config.toml
num_hidden_layers = 15
hidden_size = 768
num_attention_heads = 12
num_key_value_heads = 12
head_dim = 64
intermediate_size = 1536
vocab_size = 16384
hidden_act = "swiglu"
norm = "rmsnorm"
norm_place = "out"
norm_eps = 1e-05
positions = "rope"
rope_theta = 58100.0
rope_fraction = 0.25
qk_norm = true
attn_scale = 0.125
bias = "none"
tie_word_embeddings = false
parallel_block = false
init = "uniform"
init_std_qkv = 0.0152
init_std_o = 0.00277
init_std_up = 0.0152
init_std_down = 0.00196
optimizer = "muon_variant"
learning_rate = 0.0155
lr_mult_o = 4.0
lr_mult_down = 2.0
beta1 = 0.95
lr_head = 0.00717
warmup_steps = 0
schedule = "wsd"
decay_fraction = 0.906
decay_shape = "linear"
final_lr_fraction = 0.02
batch_tokens = 262144
max_seq_len = 512
doc_mask = false
train_tokens = 1091000000
max_steps = 4162
dataset = "wikipedia_en"
MLP neurons of a small language model. Each row is named by its layer, matrix (down: output weights) and neuron, and shows model dimensions 560-655. Each number is 128 + 24 x the weight over its row's rms, rounded and kept within 0 to 255. A neuron's up and down rows have the sign that makes its largest values positive.
After each neuron's rows is what it responds to, as a language model described it from the Wikipedia text at the highest values.

L11.down1313 [145 113 156 102 127 132 109 106 130 161  78 115  59 146 148 105 117 124 131 120 111 166 139 124 150 158 118 122 128 175  78  90 108 156 121 144  90 101 135 101 143 126 126 124 134 147 131 119 149 134 158 129 130 138 121 106 140 118 122 159 160 125 137 126 151 104 124 144  75  87 135 117 106 120 139 139 135 115  93 141 150 169 117 168 113 124 176 110 101 119 100  98 141 153 133 137]
Concrete nouns for terrain, water, surfaces and built structures, often after "the", e.g. earth, lake, shelf, surface, wall, roof, sea.

L9.down498 [136 156  81  74 177 138 130 170 167 143 127  92 124 152 159 131 169 138 121 102 104 128 166 124 122  97 122 147 149 156 150 146 111 102  95  99 151 145 119 118  89 116 138 152 118 137 117  88 105 148 104 113 108 154 159  98  96 102 118 169  99 121 155 149 123 130 115 154 121 145 164 124 152 126  98 157 124  79 115 129 127 105 131 127 156  92  71 152 131  85 114 142 150 120 103 128]
Single digit tokens inside numeric values in tables and statistics, often a figure's first digit, such as 4, 3 in 323,751, or 9 in 97%.

L6.down1068 [132 162 116 125 164 147 121 162  72 131 116 139 127 122 143 110 103 101 124 124 119 117 106  91 112 130 170 145 123  92 100 138 126 104  80 113 148 131 137 103 170 141 117 161 146 118  77 143 107  69 133 138 129 135 125 120 134 137 100 147 123 132 167 124 129 120 148 167  99 156  95 123 172 178 141 149 119 110  99  77 157 123 133 139 111 144 110 149 120 118 109 141 112 154 102  92]
Last digit of multi-digit numbers giving counts or totals, such as populations, votes, attendance and money (4,33-8, 38,00-0), often before a table pipe; weaker on section-heading words and "of".

L11.down821 [144 118 124 112 131 115 116 122 125 151 152 128 138 160 159 154 134 115 136 141 109 144 113 125 131 122 127 129 133 137 135 118 147 119 126 146 125 133 122 127 145 133 115 152 118 153 128 101 132 134 131 125 136 107 129 138 129 126 131 100 131 132 132 151 127 145 125 143 132 130 176 118 134 133 132 132 122 109 122 129 150 131 135 133 105 136 143 121 123 120 137 137 137 142 133 139]
First word-piece of an unusual name or term reappearing after an earlier mention, like Bru(ynzeel), Dr(ivenik), Tw(ig), Fin(stad).

L9.down990 [107 147 111 121 170 126 130  88 100 126 123 105 109 142 124  97 120 133 144 148  80 121 137  64 133 129 133 128 115 145 121  98 103 136 150 157 125 101 112 116 101 104 138 135 132 110 137 174 122 132 101 138 100 115 166 122 132 123 132 138 135 111 150 139 109 106 165 153 124 123 107  63 131 130 119 113 121 121 116 112 137 145 126 128 174 126 117 108 124 128  98  92  93 133 122 132]
Concrete nouns ending or completing multiword names and phrases, often in titles, tables, or building descriptions, e.g. Hill (Owen Hill Road), Tower, walls, stone.

L9.down633 [120 128 168 110 189 136  94 176 120 109  98 120 125 173 163 150 184  84 155 123 153 101 146 104 131 139 136 118  85 112 168 105 141 153 131 162 110  94 161 152 108 128 123 136 145 161 116 118 102 159 118 122 133 151 143  92 151 142 139  94 120 121 103 137 156  91 139 113 126 133 149 134 178 125 144 165 107  95 127 131 145 141 114 134 138 117 125 136 126 159  99 108 109  99 130 125]
Second or later digit of multi-digit numbers in tables and statistics, e.g. the 3 in 23.8%, the 1 in 21 votes, the 0 in 307.

L6.down768 [160 161 139 101 126 128 109 136 122 108  83  85 140 120 133 131 138 112 136  96 120  78 162 104 148  73  82 138 132 148 126 171 157 133 125 109 140 161 131 108 148 129 119 145 159 101  96 148  95 123 111 132 167 134 138  96 130 161 119 141 160 145 132  80  94 161 143 108 117 107 121 118 171 147  77 120 144 130 143 130 132  85 107 123 131 170 148 112 148 129 138 112 123 130 117  82]
Opening digits of numeric amounts, especially money after $, populations, measurements and counts (e.g. $6 billion, 12,600, 55 mm), plus count words like two, ten, several.

L9.down240 [134 137 122 150 127 171  64 122 144 150 143 118  98  97 139 145 143 100 142 119  90 158 110 156 106 122 125 138 123  96 145 118 120 155  74 167 133 125 141 142  93 145 105 125 128 110 143 117 111 134 145 112 128 127 164 120 128 129 115 166  93 134 132  91  84 135 136  97 157 127 123 126 126 111 122 123 123 107 132 129 124 125 134 142 111 146 123 127 163 138 115 161 101 152 119 133]
The second digit of multi-digit numbers, mostly money amounts after $ or £ (the 5 in $65 million, $475 million) and years (the 0 in 2013).

L9.down758 [119 136 124 164 103 137 148 115 172 143 153  98 151 137 131 146 123 125 100 101 143 119 146 150 108 121 109 150 151 123  95 110 131 154 136 140 133  71 105 126 134  80 124 143 126 139 132 132  81 141 106  95  94 148 125 144 108 119 128 142 162 165 156 149 118 134 135 106 136 138 178 115 130  98 111 143 149 120 129  98 123 182 115 145 172 114 153 140 131 147 138 120 118 156 181 149]
Main verbs, usually transitive, right after their subject or after to, as the clause's action about to take an object: bought, confirmed, gives, stitches.

L11.down1389 [133 111 132 141 131 151  86 132 169 141 188 134 139 119 144 138 191 148  88 161 134 182 161 113 115 122 117 120 127 161  64 136 142  99 117 157 109 136 111 119 121 159 177  74 104 109 154 122 125 103  81 123 110 125 129 136 161  96 120  96 152  95 129  87 109 100 148 107 115 142 157 124 114 178 130 105 103 144  97  96 148 118  98  82 184 108 120 101 142 124  90 117 169 145  97 125]
Digits in the middle of multi-digit numbers, mostly money amounts (the 2 in $625,518, the 5 in £500,000), also counts, ages, percentages; weakly number words like three, eight.

L11.down1198 [141 118 127 159 150 140 131 144 148 144 123 144 116 160 119 141 127 122 112 134 171 163 177 103 125 111 109  93 106 113 111 127 162 170 135 104 141 127 129 115 143  99 106 144  76 118 175 155 122 132 153  76  89 123 122 121  69 162 138 137 104 130  78 125 171 117  77 119 116 105 162 136 168 127 149 143 105 133 161 180 103 122 142 122 160 141 115 129 105 134 123 185 154 117 113 154]
The article "an"/"An" opening a noun phrase mid-sentence, as in "created an immersive", "is an architect", plus some digits in stats tables.

L11.down397 [138 135 139 134 120 108 157 157 104 119 158 142 109  94 113 159 132 109 160 132 129 112 118 148  70 140 126 138  85 101  89 139 141 106 127 156 133  97  97 115  87 159 146 115 150 114 125 156 130 137 116 102 117 109 119 125 123 107 116 106 162 130  93 135 108 174 140  73 142 150 135 188 107 136 142 125 104 177 121 125 120 209 115 124 112 123 132 137 116  96 139 175 106 162 113 107]
Last digit of multi-digit numbers in sports stats, match-goal minutes and election tables, as in 32', 15,742, 440; also last pieces of foreign names.

L6.down1033 [144 155 121  97 138 111 159 131 144 139 129 136 124 138  97 123 177  94 121 133 152 125 144 182 179 147 131 178 111 128 125 151 115 127 133 120 117 171 130 155 138 136  91 112  65 112 142 124 116 133 130 133 131 145 148 114 150 141 129  68 131 138 144 147 118 125 143 110  76 187  87 133 133 146 175 133 135 100 114 160 130 147 134 162 147 109  90 136 139 108 129 141 152 101 103 145]
The word or year digit right after "in", mostly month names and years (in March, in October, 1980), sometimes "an"; also name pieces like Adam.

L11.down838 [113 136 123  96 126 138  85 170  94 139 112 110 109 153 143  98 111 110 131 115 145 131  97 129 133 124 127 113 174 165 125 168 151 133  72  78 129 136 123 136 149 168  74 160 176 131 139  90 130 105 108  95 108 153 109 134 124 138 129 121 151 144  97 116 132 117 100 114 118 163 116  88 143 100 149 114 128  98 105 107 127 129 108 122 105 144 130  98 130 106 131 168 103 120 157 163]
Final pieces of words or numbers that repeat or mirror an earlier parallel item, in tables and lists, such as week-ends, Blans-ien, 4,30-0 hours.

L9.down844 [124 136 173  55 125  77 111 133 106 151 129 133 138  86  95 113 125 155  91 131  82 127 169 110 143 125  86 150 112 102 119 120 128 105 155 194 105 141 112 151  82 114 121 120 116 167 129 129  83 102  91  71 122 110 111 150 149 121 103  83  88 141 145 123 165 117 118 126 122 147 163 139  50  69 137 200 133 107 128 121 172 150 153 123 103 129 179 150 159 135 122 156 113 124 115 156]
Opening parentheses right after a noun phrase or title, digits in tables and track lists, and predictable word completions (Ave, r|ush, up).

L6.down1357 [128 145 124 112 170 126 109 151 122 110 117 111 126 128 120  92 114 151 142 113  86 137 125 110 136  93 120 125 144 149 146 114  95 100 127 176 125  88 149 142 193 123 136 107 130 124 105 125 166  72  99 156 131  98  96 125 139 125 140 148  99 122 120 152 100 112 114 171 128 145 123  99 128 130 118 121 117 116 150 128  80 102 133  95 156  90 127 133 135 146 142 134 116 121 167 122]
Second or later digits of numbers in statistical text, such as vote tables, census percentages and sports stats, e.g. 1[3]7, 8[7], 4[1].6%.

L6.down547 [166  97 132 122 124 175 132 113 123 152 114 119 132  94 165 146 129  94 115 152 134  74 138 128 113 144 122 129 122  83 143 151  86 151 100 163 124 169 177 113 139 132 126 126 132 174 100 112 107 137 144  95  91 155 145 131 142 107 120 147 139 143 159 114 123 125 153 138  89 132 165 122 143 141 144 143 115 116 138 162 128 127 126 134 106 135 110 117 130 167 156 111 148 127  91 164]
The digit 3, especially inside geographic coordinates after a degree or minute sign (e.g. 82°24′31″), plus counts in tables, scores, dates and words like three.

L11.down36 [139 113 130 120 128  97 120 135 132 102 136 126 131 138 156 116 125 151 126  83 121 141 110 163 108 134 104 149 123 134 122 137 124 138 161 115 118 168  84 135 149 116 132 120 151  86 110 168 159 131 114 130 123 103 131 125 141 109 133 105 182 180 101  84 113  72 112  71 123  83 128 109 124 154 130 127 124 152 162 118 105 162 146 108 148 175 102 136 140 150 123 115 156 146 137 130]
Verbs, participles and words like compared or along that require a following preposition (to, with, for), e.g. responsible for, associate with, coincided with.

L9.down917 [107 125 125 118 149  97 157 120 111  90  86 136 154  98 113 136 101 151 112 140 138 128 108 114 140 124 115  84 115  94 159 151 127 124 127 102 135  95 126  87 138 148 128 123 103 100 150 134 106 139 113 132 155 126 125 127 129  84 125 133 158 183 154 125 157 121 139 117 148 161 157 129 117 119 117 124 142 114 155  88 117 125 100 120  82 120 119 114 130 107 113 144 124 128 162 133]
Number digits, number words, or "of"/modifiers right before a plural noun naming a group, such as 3|0 vessels, thirty clubs, influx of scientists.

L6.down890 [116  88 167 160  86 123 140 142 116 127 148  88 148 160 133 101 113 167 140 120 135 164  55 109 140 115  91 180 102 127 177 167 152 157 150 130 141 123 145  87 152 145 128 115  99  92 104 101 120 107 140 157 140 149 150 105 115 160  76 107 110 108 155 149  97 103 124 133 118 136 130 120 119 133 133 147 137 159  92  67 105 101 125  83 160 116  83 119 105 167  98 143 125 147  98  53]
Evaluative adjectives or their final word piece after "be", "proved to be", "was", or "as" (essential, cruc-ial, v-ital, difficult, useful), plus "a"/"an" in that slot.

L9.down1078 [123 134 133 136 126 103 159 139 125 128 162 121 104 125 127 198 139 153 149 143 150 149 112  92 117 128  90 104 137 162  86 110 139 102 119 105 168 136 112 150 147  95 126 116 125 151  61 115 152 124 132 134 149 143 149 145 125 105 117 130 140 157 140 146 148 140 105 174 112 100 130 176 144 136 144  88 136 135 132 127 138 120 141  78 120 160 157 118 152 182 115 133 146 146  98 147]
Articles, years and modifiers opening a noun phrase that names a work or event in biographies, e.g. "2010 documentary", "their debut album", "a friendly".

L9.down510 [113 105 127 132 132  91  99  91 149 106 124  72 131  89 108 137 120 109 169 132 154 146  96 149  89 126 154 113 135 100 148 113 144 114 151 161 125  94 108 106 157  75 149 126  92 150 144 139 110 113 155 147 140 137 136 113 163 137 126 149 144 128 146 128 127  99  93 111 165  82 123 143 133 147 111 148  80 134 116 116 116 147 125 109 118 106 112  66 122 124 132 113 105 116  97 120]
Mid-sentence words or word-final pieces inside noun phrases, often just after a preposition, such as the, temper-ate, revolution-ary, terror-ist, Soviet.

L6.down390 [123 126 126 136 121 158 134 134 178 107  31 120 109 108 125 141  95  90 113 123 161 104 118 140 140 122 159 113 133 159 132 123 122 151 123 129 127 134  96  95 119 164 147 114 155 135 148 120  92 101 154 133 120 152 198 114 115  94 159 135 164 134 129 126  97 121 113 136 130 140  90 137 119  69  85 148 135 132  99 101 121 136 137 110 143 139 122 137 149 106 133 109 118 140 110 114]
The first piece of a name or place already mentioned earlier, often right after a comma, period or pipe (Sylar, Candi, Surrey).

L6.down1434 [160 148  63 116 118  59 103 148 123 101  68 162 136  83 115  93  95 154 142 117 152  94 128 130 102 119 152 115 138  86 101 139 165 135 114 152 135 134 114  87 118 107 160 120 125 157 111 117 112 131 117 138 153 142 153  89 148  95 110 136 114 137 157 105 144 127 127 145 124 107 164 133 129 127 125 125 148 160 128 158 146 153  93  61  89 119 119 147 132 162 110 157 133 150 107 164]
Second or later digits of multi-digit numbers in tables, stats and lists, especially 9, 8, 7, such as +49 and 54:17.

L9.down645 [ 93 118 122 132 114 105 115 120 153 121 110 122 121 127  79  91 130 109  73 167 128 121 127 140  97 150 141 136 177 128  94  97 140 115 120 131 149  91 133 143 143 104 130  96 148  92 112  89 170 133  91 136 156 144 103 110 131 132 121 124 152 109 156 108 134 128 144 121 115 104 125 115 130 137 126 106 102  79 134 132 114 129 113 131 125 150 161 142  94 101  65 144 145 110 106 111]
Adjectives or participles (often their final word piece) completing a predicate after is, was, be, e.g. cylindrical, inconclusive, known as.

L6.down1458 [107 131 109 164 121 140 147 155 140 128 138 115  86 102 131 119 158 103 140  88 123 111 145 163 109 100 156 146  63 162 101 158 178 139 119 100 149 111 143 113 147  94 122 142 107 150 146 160 151 125 121 127 122 167 165 107  99 132 110 104 158 140 129 106 161 128 144 131 102 139 164 132 132 152 126  94 149 142 150 128 126 109 165 112 145  96 105 131 142 120 125 118 111 114  99 162]
Articles and possessives (a, its, their, his) right after verbs or prepositions that begin something, as in began a, opened its, founded his; also table pipes.

L11.down109 [140 121 102 131 147 111 160  71  98 133 147 126 134 167 108 116 149 132  81 102 111 152 149  82 196 107 141 115 122 122 152 114 135 168 126  74 147 138 160 138 127 136 134 105  84 121 123 162 130 111 139 148 136 156 128 134 144 120 103 137 179 132 160 135 119 117 123 128 114 106 144 110 112 127 158 120 103 148 110 132 130 118 115 125 102 105 129 160 126 143 152 140 111 159 155  95]
Quantifiers, numbers and adjectives just before a noun naming people or groups, e.g. "80,000 people", "deaf people", "local fisherman", "African American woman".

L6.down1177 [112 117 141 134 138  97 148  90 163 120  97  99 144 151 179 158 144 124 131 136 111 134 147 115  81 131 116 171 126 103 134 130 114 158 108 120 170 153 137 177 125 153  70 142  91 181 161 116 120 128 162 139 198 127 121 144 151 108 104 109 122 117 102 147 123  96 160 118 129 145 124 113 135 131  92 117 113  98 102 147  91  98 147 129 146 131 137 140 149 121 120  75 132 141 111 149]
The digit 0 inside multi-digit numbers, strongest as leading digit of coordinate minutes/seconds (32′05″), also years like 2001 and table scores.

L9.down127 [144 126 130  78 125 109 142 107 106 126 133 104  97 143 127 112 166 141 148 127 115 130 160 121 171 104 110 109 133 156 143 116 179 143 178 132 152 118 146 122  88 147 120 136 137 127 130 132 108 105 108 135 126 105 121 109 143 163 141 138 138 101 112 136  83 107  97 132 125 139 153 121 150 126 123 134 158 148 157 132 148 121 110 119 123 140 127  89 108 170 155 134 187 137 128 162]
First sub-word pieces of words split across tokens (aer-ial, mult-iple, mon-th, bott-le) and middle digits of years like 20-0-1, 19-2-6.

L9.down1126 [140 142 112 125 154 101 119 172 154 132 104 174 109 144  85 121  96 117 128 163 131 152  87 154 157 133 111 122 142 107 159 104 106 128 119 140  96 161 138 138 127 138 122 154 152 114 143 144 141 152 131 156  91 150 133 122 144 104  71 142 144 172  86 140 150 122 152 161 117 131  93 146  62 127 130 159 127 120 121 137 123 163 109  92 120 128  83  88  96 172 143 149 104  78 115 159]
Fires on " the" after a preposition, on word pieces inside re-mentioned names, and on closing quotes after titles, e.g. "Pill(ai)", "Chrys(opsyche)", "It's Mine"".

L11.down1468 [119 148  95 127 105 127 149 144 114 125 125 134 142  90 129 114 171 162 123 134 135 141  89 102 106 101  89 136 150 124 121 112 157 121 116 138 133 132 112 127 126 115 131 147 150 139 132 133 118 149  97 152 116 102 102 179 148 140  93 104 128 138 131 178 134 138 116 162 106 142 158 122 120 114 136  89 162 138 147 125 121 120 125 138 128 119 153 117 158 166 134 171 115  91 176 136]
Digits of quantity figures, mostly the first digit after a space, in population totals, workforce sizes, money and statistics tables, e.g. 7,000, 5,094, $475.

L6.down876 [129 158 151 138 143 145 145  94 112 110 140  93 143 135 145 135 142 129  70 114 178 115 145 126 102 154 156 141 155 109 102 176 139 147 121 124 146 103 154 133 105 125 122 162 147 129 136 139 141 110 117 141 132 153 105 139 131 114 143 178 157 130 141  89 159 105 141 124 143 104  91 111 138 112  95 134 136 169 118 105 121 128 117 139 129  98 123 163 147 144 134 108 130 145 127 145]
Place nouns ending a proper name or title, such as Cherrytree House, Bell Tower, The Hidden Room, Old School; also word-final pieces like e-at, Eas-y, and tokens after No.

L11.down866 [148 119 127 131 144 130 156 127 133 133  94 155 136  81 135 115 132 161 179  98 148 148 136 136 153 142 122 140 106 144 124  99 134  88 169 114 128 103 132 159 137 139 124 150 135  97 118 134 145 107 130 132 101  88 142  84 142 109 153 107  82 103 143 142 138 148 122 129 140 105 142 153 128 152 124 123 150 147 114 104 132 160 127  79 175 114 167 151 129 150 149 120 114 152 156 119]
The third digit of a four-digit year after 19, 20 or 18, mostly in dates and tables, e.g. 19[0]7, 20[1]3, 18[5]5.

L6.down1122 [153  62  83 133  71 125 167 128 110 154 113 149 155 114 118 121 166 130 118 129  97 168 133 104 108 153 143 152 142 130 167 114 118 139 142 130 117  98 153  89 100 153  93  76 130 146 162  99  83 160 104  96 165  93 139 132 137 162 129 139 123 107 141  80 115 128 133 147 126 143 160 105 121 153 131 109 135  85  99 166 109 123 127 122 176 173 154 113 116  96 127 166 115 127 108 131]
Verbs of saying, finding or believing right after a named subject, often before a that-clause, such as noted, discovered, argues, stated.

L11.down446 [142 115 128 124 151 125 102 113 138 132 126 139 131 162 129 109  97  92 146 134 124 133 111 102 130 155 147 130 112 178 136 129 106 101 167 151 156 135 153  91 133 101 118 109 134 172 111 157  95 133  95 124 151 126 156 141 100  85 168 136 146  85 118 153 162 153 120 157 140 100 119 123  97 122 136 108 109 107 116 156 128  87 113  99 122  92 113 186 104 129 157 165 126 173 113 163]
Determiners and adjectives, often word-final pieces, opening noun phrases for a field, scene or era, like cultural zeitgeist, emerging scene, musical style.

L11.down108 [146  83 122 145 105 129 107 142 132 122 108 123 131 145 132 152 162 153 160 143 110 107 113  88 131 154 150 100 146 115 155 121 182 131 160 147 111 134 132 122 105  98 112 128 119 157 103 138 113 124 164 146 152 129 161 178 125 130 133 119 101 176 124 131 181 133 109 124  82 141 146 115 144 124 144 132 132 106 179 112 127 141 150 152  95  99 161 101 152 129 137 126 114 139 142 105]
Determiners, years and modifiers just before a creative-work noun, as in released their debut album, the 1998 song, his first track.

L9.down1121 [169 150 120 139  91 147 129 142 137 137 116 153 118 156 149 162 131  99 140 124 157 150 116 159 108 137 130 127 123 148 118 126 130 169 117 126 120 151 106 118 154 134  81 144 137 112 126  75  79 130 166 103 127 148  68 105 152 109 183 102 129 140 107 127 122 159 154 122 157 130 142 126 156 116 135 136 106  77 119 138 102 160 162 159 155  94 148 120 137  89 107 126 141 127 128 146]
The token An or an, whether the article or the first piece of a name (Ankara, Anchorage, Anca), often after table pipes or parentheses.